Weights of a small GPT-style language model, trained from scratch on English Wikipedia: 35.7M parameters.
MLP neurons of a small language model. Each row is named by its layer, matrix (up: input weights; down: output weights) and neuron, and shows model dimensions 64-191. Each number is 500 + 40 x the weight over its row's rms, rounded and kept within 0 to 999. Numbers have three digits each.
Before each neuron's rows, "fires in" lists the words (lower case) most often at its 100 highest values on Wikipedia text that the model never trained on. A number after a token or word is its count.

fires in: "with" 32, "by" 28, "the" 11
L12.up917:515492576514533500524540546495452541430499502490526487426550535466534452441466513487459543461470518503516503513445558506478524504498499490387516523485535533498551534485632438552463485469459517468531426504560530490479498518510524501534457491531485518529431507535519518501597544432437462541542557506527477424461449406518491528500441534487557526481600479439526516515525471473509544516552
L12.down917:459546483509521530464478395399487558530479456561471494478496581519526445486457519519450516549566528562501548561517513524552544474444525494471513515481452481460510443552494522560480498473453472498476493525506499489596439482456529477513493495517510508489547512470523448501499511496501491518404455480471488532565549467440491528533446521545578503517497520514491529517564460559567506556548

fires in: "had" 36, "has" 31, "of" 8
L4.up609:486509495508521469493545532550485533459492492460440503496451482482411478450547461494461536536492523531529467421447584510547421564511511447563576420412553518444495468513505470579539497448480517488483501546482540429419530560498507531483437517507488527501552518506511516535470455537486541544495527500532498524467438451473570514556542507537487512509547468471575479455498595516489451481502
L4.down609:511495482485457556503528460451463462572540543526468540540549435523462518460516426455491490431530491403538433480485484514553620494514477524493548534445484533484551463451473539462467559491493506488486532538503546486444540463482504498464545513555409511510464488503510500516505479436507475518464574513567553499555510460585408543529528467519500497496477511477496569575504452526498535548482

fires in: "a" 69
L9.up1468:504505486440498460475501517466465504408540509513483550455529545405469495483433496552471473562487552512492496540507455509568519538526480450498457472521498406475489528481473501483549423429444508551435518465597507511494487458519495541464461478539452487536492551564469448511506488472521565415436517506502510413460452480439452527475510480455465492497540517504535525492550497573535542541472
L9.down1468:468489491462509524475500521453492456444464460492490477519416533489418433496415489499490515497526596562469556444478456477530460493502504506528485562496474517460545407520435539494587459495448467540515558500508524542527510594479497456546457486554455509515520449516467415438510487450472488542520484465532552495431513482479402564472569517559471483516551510468450512474477520489545455494467

fires in: "year" 44, "middle" 10, "record" 7, "big" 4, "top" 4, "since" 4
L4.up755:524527517503466433502535544471503545480478548396474481472470472428497465509538603542512439451507482467472513483550565539539435502493518522489510496488486505531460509525585483509580501397495515485384531561403525493523499542550505554448497472401520531521487520501431488565467504494504495525491479449520450513466498452553604520520541529493453514528547467508520509500504543478511545511479
L4.down755:555440477521547416574500509474388472510562493451427555511471462566476494462490500467459508510480511489496525531581565505486519458501425526541566531529532475510422488446565545471564491461460524527528482530536494579519459465447496511519530485481540517457485543522473455481460542497479480541504539491566473549501533458534531573478575548499459524503438448479503480451557474478518516575531

fires in: "with" 26, "the" 13, "are" 10, "of" 10, "two" 6, "has" 6
L12.up147:503495551495501440549489535510469453488482449535527471456524547484528439495510521480514507481544436537584538492563553544559555484464552522473525510521575514516442484513477507470577539505503511433536572516533500484453459551510516494483543505528423538502516579522557496501495439485513492523499523447514500574477528522522525456517509506443550536440553502480517480467499501454479542516506
L12.down147:512523473494454500507438510489462562523498472469497555501481511527553378540451485445524491458482509490524553576480483551487458438513496567574514445487533520472511546469491471500442472513538525497523516471498510555422583518516510552491496550469548481470538471425488529442555498475453476540482477545451486520570437544512524557505500522502538483467518466433491564405539499498483459428501

fires in: "the" 63, "a" 28
L12.up184:506531478525531442485562488559478470488498489564533534466508533490476406562552426497422518491521559556553533485457545567532499554533536522485526544522522480491504545494521492572501507508470468512507526469570536430441433526526474623525468517505469493552483536514543506472470469525463451495519510484468461502419494531487454517520481564510547505461528476463456513485549429493463489474500
L12.down184:449498564507422445512547410493496507501516409504520526479448538538562368508530466489492501484513502465510550523531418533480480505500445514533484466502561472496514478505478512528469503498500519479521490495477486521485571545517485503425463503490509481509518492495521481465516483495483468489507488486509530505529563508487482525537507453513542488534522434434456513462477565523472458477485

fires in: "is" 30, "has" 28, "have" 16, "can" 14, "may" 8
L4.up1349:484542457500526430479495528580464517473512452449475504503502505499442486466486538434477456513498467544539478492462520504502473542453515488451546496494490514516534534476542525567469536500549468501520508535551534463418475487451522500472518518521509451537535524500566477497527453466461493468544513474429537539470466449555569497502503484555545501556527539423464439531528554472481508534487
L4.down1349:420480504500499509499522414489534454520492481505548551516482505505546454494510407476465464479511506470523485492546428487491510538522484543522470480478524518538491497485520544554474497522402464550494431522442521500514490457410494516424479513452518523479472510500517521485546487547478539467480560389532549490526543531474538542530523582496570484509525452419533548460488564537501498441504

fires in: "of" 59, "allows" 4, "is" 4
L9.up1145:496547571470514551521591498569478528476511416521508479471525538464444472444478503474414524537488532515457482563446519616482432545515593507428499473469543531502531537511479527629458550458504536539491494511534465503464513555544553530537539456557428514459548494488559494499538424535482409523541503475469539475454551480517534461487507507598500484450590478489486487479488587519493503498452
L9.down1145:493500452454452493503522450378503539499448536533413434512528445527515476480442474514539468426504448476491477538582522495521536458504406504442507486493534486472565504493484539501451534503508541502530524511494541517467445447520432481444552567468508476503425414483391515534484419494484498470468537462532462403550478448480486501572603538511433448531433458498482537466504441499475541484534

fires in: "the" 24, "in" 21, "on" 14, "his" 9, "3" 5, "and" 4
L12.up138:500494481569514455542530487474504500490534463525570494539519477468538456510497526467535467492472495485554530500521537497503484525519477520523467470448500478502559579484459484542536557518512513481506503547582511430353508515570482588456453497506425493509503518469516464528441473498496507549502494526484507525400487528513476504467404496551497513495525565433544426579549529486484477507425
L12.down138:542508531515490492472505510530556444474469417534501507483492500555540521436514518442495468482459504516529534448552424492537481529460480481458542475470544491484466428501444529476464541547434515543507475518481490484556564524496475457420600549468536458515456495541497540484541481476510495494508433483495486460536529517429501505539522421446499509509484518471505537475488475527495561580472

fires in: "on" 30, "up" 9, "about" 6, "to" 6, "for" 5
L7.up529:536497449506501436505470475489488537501457499525448446578560506494515486503510473552477467580511520546554514514472544559509538546489619464479600482563579495474482546507470490540547524452532564523487393477590470446536496521518548511544479395560522452535482518474488466499505508513535579486468543561491414537472471488485441498531513569481507491488508501522508512460573560480493488497550
L7.down529:464500448521498532509509450447522456487479552548496449588454544438466465486506491560482525523497459474500414455476508431499465463511523471570541460495488535452491441454471524466489505450483462493559525527546456470432486521404480505504491524597442475517531525463532546518484508548527569560449469530491587451536528428542454559462441593461507469432530525524522464540538469517520484569410

fires in: "a" 49, "two" 18, "one" 12, "1" 7, "three" 5, "an" 4
L7.up545:517524427532438527484531573465555481483476510511501430417567513480525442503498519476463565535504485544519513453489512471512529548440558523440525505474481482529465543558554497540513493468482490527551466476566566413450500555465472579418452472529521521510477533570516501512515515441584527479448532510474515514485440546467439499467466463522461470453553536500520441493606540520500537482471
L7.down545:460508533491516538431403525464564537480500528508443497469448560512543462506517552541440462416498527515437550499521464471489538440504550525517505515518424484516456522515495479509540478511460477480464461461515482533466539551540505506509466536557514493505444488554465532465507519509564518577499517521501485444541539514430457429483507469501470503494530465454535453424503438526511512519494

fires in: "a" 50, "an" 6, "to" 6
L9.up763:499505542518536481442413491452516484485581511544501487527547467473417482526586541596500494535490415514476531480537538515557532493541531505514519409538537417436521559504482431482549493533485531438485555476574563498452551582506552527427525458484474511573494460476516473452579474476526558489461537505460477433484432467546459526489460487506494491496513495471509487510507528533510545530474
L9.down763:426483521469468491476468509466546483467517478589472458461458553464443498519530503556512458500534510464481459507510451508541451495520491514442463491522446457425523515551381555429475514456527478499498539449539461483422504430501460511442577499545438557474506566508514477505576490550536554542455526489545474477480513513440474528477488604494529473514494480461489433456461501549514523517433

fires in: "the" 40, "of" 21, "for" 10
L9.up1442:528490497536529515512487453498533519553506461535462586486578491475500467531486531478466527627479503539509529510501562531519499476453537549460510532553585472440424483536483513517542505549544504542454487448532455471503454511535492510529440427577501495533511542500490542464485452477513467515488468534496486436462533473525506539460547538554499484474555483475482520561563521584481455537544
L9.down1442:507477540553522512490575462505539422476491523479541526453499507520452431505509514414504517446521560494464478536480415455462516467462494476510544510424499518562494505477475503454478461487452401439521563498616543516500510520525558458437538514501485447534444523492428475493495522475515491502497553453442528531542526412421494536502483473462552454477492434516506524490478475591556460570519

fires in: "after" 20, "in" 13, "year" 12, "at" 10, "on" 5
L7.up372:540519556516457441534455499457501538420514522458458545462539510407515494487533517460500454472475513478492401522486528459539494536570526381482456506473520469575456483499537461555483468485477500520504479557527537412483476522549480524493454474527530490470441530530488399476499461523496475446487541606459514485528476480491469503544552496493558497443500502491484491521556564533491514528522
L7.down372:498461621462518488487500505486492498499465567505426500466502549482501463549476481540435497453547494495516489480459504538487538532445500484471537505429510490514534521524477591474570589436494498472482504441516568429459534438500550513550474538517425508520495434553547472534502565477515553497530508498456405423426586450490566448458566482481524476401538551543467495532511483478555509483497

fires in: "0" 30, "who" 9, "was" 8, "it" 8, "which" 7
L7.up203:475546521493519402428554518461543506455513488499480495530514508469524506520500498551561461532495473576444507528531511532498523472576475519386474456512457524504463446477524462494488626466429555497501483465502548450487514485498477521466509416488508587526506504457573506446461437526472530526439577458545437446404446484412478444412547494494479496443526501513486473520496528532506503492519
L7.down203:501545523493511505449490478503428538522500489475449501474489535444479538472508486508514485502480481518516488567480443381568505520462491560548552499425512501527463475487560540434506510504482558505523451521527589503470497564444471540421496583524484458473446465542561490506540483495490479499519498546542598512542463572505553435489533524436504549540446473466511427536483503522487472419599

fires in: "became" 26, "become" 10, "remained" 10, "as" 5, "currently" 4
L4.up1049:537467494491518382527485514479511482462541545463472506532459494474437476492438508486510465550503492567498451512458623590552422458571496485431528532513541523498414454496494525524477562514417522466474502475543492456470509542460456505519504452526483564472447510473536498481614454478479510511438495487521451511462491489475526456443543478466540525545524488481534481497458520524505483455504
L4.down1049:530523506507526513478485429470534437506493499423501452483534566500441514459437470439567478512528552527481538508428533457539448471471526446491456466455534500536514500539541485456516573522494473517501559474539478416477493540394522490560454514445509503508485465560445462510484487526521517506446483536531549569496505543481363498516550476492583505525479484499531566532349517547491506501423

fires in: "by" 34, "in" 13, "from" 5
L9.up1411:519528519502481448574537525527500546590525486418543570488495524458491507517436517495451453509489508475552527513437623482509483524520508532456462494581424557563524521508553498562534516468527527602442531498548584439509495482529510557535484547466557510538548472533461465505494479472430521500500520524447429535405506498494470466462393449465475455451490498461450467565515502503508476484521
L9.down1411:523497463555513575521494425482566462502499531461419532560470525559465514528537501477493535494560480500405473458567447535492432460489482565555520562472556524472521469429469516501500512448514495528500525443491540509414488493477459493447511484482496507408491501545436493537494515538524527593487474510507556531520483556504515564421547520508477475499490490441514528398485519469559523475520

fires in: "an" 99
L12.up876:561530510545593503481411456485546581533527520466535446472541409491453463524523549557555465471487486529441470534497534473516501517531543559472510424505489462505525596576529507529489528531446475468474511460551532467404489479535459562452526541519460494480445569510505488533495443453442599495537504546407511473484441500583531490526513503490540446525497491451514488507641523505512590515489
L12.down876:484480502465565523567524435567568540470510563490481493538445501561507430491526498492508507504492472545525549530538445498476526424438552514432547385553440516472479594409503502483449553416578496518539547525454474458482539466516499442496519481450448502431471475460505505561596478494418450500468513461567490415481475532533554473485514481507538465516529472494471498478507447541572497538578

fires in: "a" 94
L9.up282:422506473558514463492514482495524550466552478526516458446538504519505470502526501528440504553491536561495521520516557544528488483501519467458557508474477414469494503493520553558554492516445507526432428410532540445527494562542538574556486452471466487549533511560551464442524523483546486484485527543452478445466501404521471471471500505555406509466542568483518465531583593558482516495570
L9.down282:508555471490468549370539477450513485519523454564455502559464490483478385490498470520510458488504605581499548443443507514546515435520507505519436521481531499477477425507472477502515494481474530506509511434574546484554477541465499513457532493485445504538528546526445456450461550429565464544503514480484479484511526516438423533505494524475505430443566587473480542474604530468501453521468

fires in: "as" 33, "became" 8, "too" 5, "against" 5
L9.up865:507464490550533476523540568466560527502508446557543527515502495498559488538518506527502463536488509628514472524495575591546521511573479505414488454472509441500515475557487524496443497547419549506446503471593445494503473472496479552559443490474505546541530471471491515534499484478449509464496517546503442480456445523440500538480538501461505504485509532523539525540542509522501523482498
L9.down865:502461483549487539499518437447456441517498421527487503444613464505516437441516530463608503475525504600611466543488469466569538455488541509509487530513479438489512458435528490538518454499460493502480538514542524524453493528529493481521492505459594466474481527467501523544502459532545440478497525452541520421562486530508531475481490479534575530558545480450524584503552502550528435541496

fires in: "to" 24, "of" 22, "at" 8, "and" 6
L4.up690:449477556505528489486533539442519574477464424435478426529488465493477474461474560616520402452482520500469453539505516551541477440606493476476471512443500443444565452497477530490428474514502500410475506598445514515509554523478458494502447425490555526494449565475513515535517473507524466451523601485477499435443449428493558457472545493469471487541536488509536557454479484544492519462525
L4.down690:480473539513521513481474527522500469456484468467495477454428564479526468441488505532541506518500506577565523464471439499468538472607498454507495555524525513496505530484458552488507484442493511489504469486487497427547427578514521469537495437472462532436465482523488580486577503487439512444432514507503560508419488495403520563535532476531537487536495471481554461482540458501500488515522

fires in: "the" 33, "of" 11, "in" 8
L9.up758:560507513549486567515529492516452512514541481616464489481556490464429468437509546522497536543476439569526517513546552514511468505502508538494493475542509502505407494502513478486532461568517577453477574564509490406429582570421465524480516570478493501497548572524489505513496452457547494455442487527476479515518420482464542479475477488470517494467545476442525451542490457570459553550488
L9.down758:528468487589496508478510518433545538550462546497455523518532599510551571426461505541491535591478512467538518476514542461555490465528470486505523506505423479449526503485445487515476490420509472540561551510541435531497520463451487463482443565532501548450496438522498422505446487533518513484526495439520390455521460543458509448547504499517513549527406504516464520528570511479457542517503

fires in: "or" 22, "and" 19, "to" 14, "from" 8, "on" 6, "at" 5
L12.up1099:523568546505598470576513457600486491533504506522485430494475389526477449555469530480545436551506558527440492482500512552555457523496544512479541486480547515465548446539514575550509463557491522500468580539560453543467527482460492512526484499511486485499534531452484465524507485446457604479533535475413519543477467446529471534513475461440581477528505418461490495499566492522490438519523
L12.down1099:544460472466491493472555524552419538476496395460444517528460609546539450465537486535458565543490463465518559514490491458469526514481469507434476543481569527464460470501563514530513542456501537521549474538483491425463480506475475497529479416454582497482488523463450577498541511505468459481460546481500489495466487456485500555475575568609544490467508455506449520495513537499508510489472

fires in: "or" 29, "over" 11, "are" 11, "and" 9, "all" 4
L7.up506:506521514517536510528475532574528511521544452510515493457534470497474465439459527443551521553506475532555524516435496562538442521496546473503548485546493472476491513473550525575476556546491517475481540506555470484460538504475447543447410513483497444542506480512513469527514468470498473451542548442513542544504433505546548528487554475458488514498524530474549493408527497494508468539521
L7.down506:537493430493565550488508489462444545449472508460509420488526398503478503482482421489554467453524489537562520537504505470486489547507423511524563484522573512546489431546516497516445500478513551516544518560526543488499532476412544509473502469529519470513579498460489524485464452500522454471480517449557573472527489428526504485535460493529527522490538506488549426515495515543515488506526

fires in: "of" 92, "the" 4
L7.up46:421500551496453510566524522499485510565526461537499493480543568460486471509487527475482515558488518471492491513442543459556485477489485416437500500500483498546464484508496535623481543482509521481476492541541527447488569583486487542513465551473552488509569490512488500490535488452549463456473558521436524506467528477517520476480522558492527534519553484443536435561520500588501487575572
L7.down46:490535465541506471451509505527452474469483495511542583502455536515516449467548500488524588570474438492525491516436539535508522505571525498524445538528457528502541431492518472530488522511465545605529489472506483520465560471489503475449442502421570524404469467399499465532467549500534588504448562449526492544500532492560466434478551513483532465547528495541521487582497544568524452412466

fires in: "the" 49, "a" 19, "an" 11, "s" 9, "and" 6
L9.up995:496516555418511521427512459463504481498532479517529422445506520442486454512523490533501468440497483550490504561461549483463496441491525478499523505530541452479494505489522501520527519506490519473508536600524524425485529506505442493511462534506545570536447538441541500458516413501529493426477513522486449522446427489464495476492449502433507551556543457536483505434502530496474543504464
L9.down995:586473480447481437596516485474567479507453544522467523478522516472502382477492440513537508467478482461505411522556510387537509534493513488540526497509505480402460469444417503440492447493591520460505468526549521576534537507483538461473478482541453452459470459535553510517495546426534541485511516529466556474523528468440483494534606490460453517475443511584504539504444512437567494486492

fires in: "a" 78, "an" 20
L7.up653:514541498483537479449476544545578496464489560501541469425507472445509464458489513526379511533518534516553506490482521442560546551473516509441535532433474440502494570486535536568499465458483520529518516464561496432446514492478484579445479539517499491474537590563525458561529516416507506446507536512485443466425416528491472545516470451497424502497526499506521398484628548516495559518457
L7.down653:464531521484528483415422534482525560525534516507479485461473591500502427518483534548468434446489530529446563515511431477527543496488521491553502533474447490531439538549500454548563472485482491491467473479537549515484534576521512515511486505500472502525465491593498516393515498461530561532513510512458508455516497561424449442491484468532465480458556497455497450415531500534494515555440

fires in: "an" 60, "a" 40
L4.up500:472523486491489468499473567501560511447461528494497463430540499458497477530475511503397495505503513541549492532418552504523553514475507513486550557504474442482449560491496486574517488463494489514513514516608554336427491500513468570507470510532447493510565516603554460523515513470494523483498512496414421427447464523528510516482479446534523485488513498449521429517548492500496554530462
L4.down500:386573509520439516430496477485494485509466531528517494447497531525484466495495477515491432478494546536473588512458414496458525501543505489552460482537446497528479465517476509544555512491482489487463432505539530474529524499464533566539466517503524557563435480489502553420514510511513535529475541465436534435498495540456461488474473512516502458492545458446552467480503516518514484509481

fires in: "a" 23, "is" 19, "of" 7, "he" 6, "was" 5
L12.up1104:483562535520520557428513497490502494480506470531483422464538491489504490484574529531475454555439489483537493443534471466482524544518566499487445431524579413520481538545519451454490571548487455502533494495509518466441593511544481500455427494531531445562529514523472463489467481479522490498519540524470536425457470452482543540501553567526519542420492526493515462500544553589454540480466
L12.down1104:457519431544470526492457416444524548465527490519511449453486523617478540480496478454511533537450592488533536564485459546506563513492516494499466587462502415492565465463575536469519490517518478530499456440479511475444546462449462463467523436470505476462551483554506444515487509511478538501532505419571497529472472527411561507449541507530484507432548488461529526531504486478494483507484

fires in: "was" 25, "to" 15, "is" 9, "had" 8, "out" 5, "with" 4
L9.up1009:468464559534431522495514493521543488535513495533577471463486499421460466473466460522500496523472462443561432554517583572515489536523594488507468397515482530520526523515477506500484544452496381510464516508514569512467489524495545507520448589504522504482485555485522471511532419492491518481492535500511541502534508492524591461462493563480589550502536456465564455602605563480495503494546
L9.down1009:450571443456468518531585590526494496513414532485481469477502491448495387485506507473488534396487467554485546522525456522482484475482428510496503517560516575410576498514484467503510516536522529525547480492453446520483532536490536532467589486507507510524474456419548484444517462535498461453521494479485471491458478482489467469541484502505504513508577520516493566515349504487493485548505

fires in: "a" 72, "and" 8, "first" 5
L12.up532:523556584459549423521492510509558510490443511516450422427456503483440454568485507548479477521467531518442526503468555490471479514454562496390489488457535511533497545513479516575494470447464523522497492500516577439477446512478415547407525519509561510512463578512534501551526545493507539512481507554534502516491519514464496498480498473606460502528502485422468419491584559463529447519492
L12.down532:462459430468519512558492467495482545529510537537487486438524564495509549514496478550437483470516458541451465435475493498506520471533474488522477530430515544417520399472515490510534503530428553509484469478494453492614520535533504522540507430441416480513576450516464569396485517497497428522584522458395493457474538532484491493541480506549509459474499487426514510520536519546558501511510

fires in: "there" 24, "part" 16, "which" 8, "end" 5, "following" 4
L7.up386:513438459464471511484461553483536455495451538443491516507577612462464488525454584584530490483516515498516514417423540485516486512478501503492492518542494529508423531516509515500544526479513444509477431494447513486498467550454502597445507517442524487479549497490521514516482520528478525469437461503536462491497428523507577505523529544481498531517524507468647482547536507553495506527503
L7.down386:475445480436483512520498448443406464467497496565495497504487496481470477457531521511519505626517488507455511557495449465517498448518527423444436539461498505486439505520552471507573525504470438511519472433476538522513463528578463461532512532573522509501490540561506510483439502500553537584475522494506510474510463524521501548460517547492562493459489436496521462579549546493508513533492

fires in: "a" 29, "as" 27, "very" 5
L12.up1066:498553442536559476521547495501491479477497509547565426449499516501459442489489524477446461579477569529493502460446510469568507507610508500456505504494510498486537530542433556540564561440472547546476517462528514455423511554459494546451518446550443528542448498496472502505570378485582525519505480481395495475530480469523527465440495478482469531485543478430583482496480512513532473521492
L12.down1066:530530504554508520471480522470490502513511468589525501471517503502438416499494491517551526511527591461518492529492476495557526503481499464499451558453421547522537461470481468479499553450519514567510515502503521545462547540488497498447515565484495500563428522459455537477449471529516470581471552454488454535511468482474475554484434524477539474466523494401481535486529466562589525503431

fires in: "and" 38, "or" 23, "to" 15, "than" 12, "but" 4
L7.up1010:575504448465516488477524548571558483506525423472514472465502488453542477450479541454508442501495487541569410481456512524540459532512512508471469448485536480495443490473575520492458493524530517506468519533527524493459565579400473549488474488529494515461519540469590515551521481486482485460540479505530515470538452472579526525483482429520511515476545501489526508543467549478497491540565
L7.down1010:499560476526481531504447551488535565490529423504536499491543517592524514455550499524551483521477454474534403517525517526497477463559475447518595507500580456496497421473517487489444458491503518508522585456502484513509499470512502550512481459461458478480456500410478489596532516548547504451604561523445490501495513481401555542488562449520487508539474511469476470389503503478495495509595

fires in: "all" 28, "just" 16, "far" 6, "kendall" 6, "rest" 4
L4.up1285:523537529506513436503513491508519600474478522485546493464510430444506484479489635560525492469500469504456466496498567513556491482504520513472426464492461529494445498498537470493454469510570501398500483516503526495543502567492496510470527494486536544561460585492540514470514492550476548447561554465516510513491509513518510497476611408533470497449514525460477545512524502474513491494488
L4.down1285:521529456531442486505530497522607561462550476470475551515536509512486483434515506442597555475496506492531502443479429461508505525526459404534442503432509518458489519530484448485423568536524485522512403500515583486485553549494526482498522524506518504500580545487487523489518500496435502521471476476519525548522549480503570513462525502539580491478542497515513493524501438474468493546516

fires in: "2" 18, "6" 9, "7" 8, "8" 7, "1" 4, "4" 4
L7.up371:576476523470508448507408472527549463516490516527466503566528498472530490527565478534542449503491488480464462519494492489455486472461528526416426511463534492571425538495489461450453533395445428527459496543551509498492508564563461542493506480544548507384474514511529502524463502491535537458399526485518478432510489542475462481504464545503498533418505489489479482490576494508502495563452
L7.down371:413472490507449486532551483478500500568531513532449496504498531467480567491471555526558546438467505473486501523557476451494519455456459491525477543490512464544506452533523538463503463519473477546508420545509452527511508491456508470476512555501500515495511527515505491529563452592526545484505476401503429513600594526469469532491557477530449508547540448504442494509468498494468577512499

fires in: "for" 33, "at" 28, "in" 13, "by" 11
L7.up1186:478466488508539455459570531541459547438553507540472615454512439435544460545484507485464505514466522498497520482539521471507530527508514526430457480449493445498516586525566515521466523445473489489502538497510503431436454544497482566517407521541455554509475512507485508476478480512467500476518560548477470515400511520534427545493495521514485470471520522503456531612561536515458535469455
L7.down1186:535558552457518494467485471432484519517489501494554508502555482491540453498480481526513483472512421481559475536477501534489550505488520543468485471541477445491476459499424526573514563465518543431507506509526507522497523546447513469481492459571495498503531447557503479447535477522480575457569471488462520559578555520444484532513484457521537507467465525509550463515481438514492588516500

fires in: "the" 57
L9.up1291:467504510463554443537507545559547533512494461499514499519508482398487459493496513580434513616499564543539481491462573507521539527532511548511487508516556513455500504504532563559512500537455514507543542487582455513459479561530528563559455501483430565549555516449500510425481500461492499508525527498431417543450453504573526521498503521566572499494551488361518493529558486508516484524477
L9.down1291:494529539563421509526498441432461471512494538490508483435536550527504532525583510453502506418518435444482513492513438545506493505456509477537484533479517482497593474506523546484511449500540499550590483490427526524518526500478415434469530558445573436424427520506520438497525461516539553484509509507490527446464500502407466473504546480436516466541486478474444467486470473564499474491487

fires in: "of" 32, "the" 15, "one" 7, "from" 4, "us" 4, "american" 4
L9.up193:511508515515511498556517528466536485522507520510475545422489472483515472470501537496447553609482565445454439563478539532482520512478474433422560486541495516516489476505489510527498527518534468500556543531530503431464419500535491489425543520509505509497514523445466481464498421436510532543435541566471494504512461498498506483510472517515531562492529463463521379586530483518481570525423
L9.down193:559499447533508500487541466507415554481479538451497477507389488485606514468520438489454468510539487499463491572469498464553537491519530566543473438491449486529468496487510488506475509470516479541476552572500520509507521514526517551593489516569567467475421498481461508436524516539562464423476429507376571532498514528503508552514477452566505503413461505438485538539427477522553526528456

fires in: "on" 41, "over" 20, "all" 6, "of" 4, "under" 4
L9.up244:475407475449487516568499530593478573501499478487482492466508523545418468542444531457473520516492589436496484530437515553512443526493520425483535501482584430452501499490511543530393515553495515502455435500501425523515505547450458467528480478526503489488541541540504544515477550521482519496526535509536485474477495524565524535576515529460553549535512515472537493465499564529494498538544
L9.down244:541431489480456535469554423483472474503491462405450506554435449497452459501540551516508549526519511468499574515529543458483494471484448468514492451465540545516513544465493473407456556448518465522521553542552538438534404493520417453475434525481519496508474523487462518529516530441438525466433440469520516466523533549550519532563434486510568496476531522461474535466527549512523518500523

fires in: "its" 20, "of" 12, "the" 10, "s" 10, "his" 7, "their" 6
L9.up155:470466596487478465507514522512520518544470463497487532441515557512483471456491520475461509485483522557527496504453513498524460482445496481505509525503519533470456606510543470561545510477499532510491508464527530440438507520500471512530489508596424493493555512530549452473500438479532463481419554417565446457512454522455514511548548527491564501467555492447465460517558490488487465484422
L9.down155:489492470590559492475439401525442461450531525480541532496446572510466394510518539503475517470482415464462561493541462539489482520499495555500512551535531550520557427474438456418475473553403478526518557496460422541518506423463594602429501556502476531484454442495557502526499452572543463531533478426500570507546488532538467486525525513532534490530558554488528549518499452490528437411447

fires in: "united" 33, "north" 19, "new" 12, "central" 9, "south" 8, "main" 7
L7.up416:525475491534502571530489502514518534512440569448457488495509477434527441546473476516566494480477516495492509474496526505499555501608526496430549504495498581450569582485497525510452467456567500501575508442558537544460495527536462495457496571534470482549456476544505498461505492544515451490505581519550514474498505503516502536520564605525494495531551511500545411558496524509484503495475
L7.down416:482518565555532473488455485454567510496473500493503475501533470540521430491500580524443504575474542469483537475522500467491503502517507408530520521544487514527494490524437493565519453437471472503524440523468500535567557527521481513539542416517571470457468474448468531510511467538521523580453459514500464511492552572474412553532495526519499484553490424486528442521466500534492453507483

fires in: "which" 57, "such" 11, "so" 10, "there" 7, "who" 5
L7.up1217:509468566424572425506553482419521470483498485532467501531585593457544482466491512580561485490504477474560448494550392466486487537509513503411443473454516510548420471528476429445510554433458498509486465539508600494451529589465488502486413431432521516523403516481473512471433527535466447444419499495540514484467456496487535477503490504517518505489538497463569468585497476485494580501448
L7.down1217:475556437424479458563496485529482505522539536500527519434483470479530513474560500560540483506523424535481568504497479454503528493472475511536557579534437501567477426537518468526534487546476536474569450595497497535525569531538507501525557487515491480492434491486568481500457444582513500527493487455511473512498497504556449467526518523477445457505493495521512479459401510465513481466402

fires in: "of" 61, "the" 13, "to" 9
L9.up1071:507497535489477478502509566504484500478499440538448428497537492500470461509494473568445454488495489567541498550507517498469516517507533413469455462476520479430537548551478531518478462470558478471427511507545461423515487477471502492509486489493509452490489600480583482511526438566530463442503555543516542442392420496504461520517480472536471480492524501453454504467488560619492530499484
L9.down1071:489467505545481508491453521527440510525476453417473530471520538559513454560538473593461520483521479538463466421581484535529551539469455513485511522449443456496487403426523559504568411447562535516542506552543518501468508502499485519502529517462536588490443486475473459478524497478462588562488376498474505429495556517474434521503516529487542496539530500488512444452475502382546489482479

fires in: "united" 47, "american" 8, "north" 4, "south" 4
L7.up1438:552462564502505572459502459491484506477488516441513490410527514448459470546542510484558447473495477479500493580527486485467500482511468408487476514482479477451549587516473577398424517474501485441507542542590510514487505471532476462505550517528588471507372543496516510505502472491471447400508567552497525400495560517479520484596474532498459475546529498519462519554489499526479606503472
L7.down1438:507531527496581496489480489408496524487514492523554517447446495505614448472419475517500529533496569501458467454472563514478486525537501465496467480533532588548551496517627438546456515526546500451533486551538533460550522535469477466501468442490489480509583419544514575561480536502486608565486498373518516575449493492456525455433547495443509504450508451551488506473542468492503460520466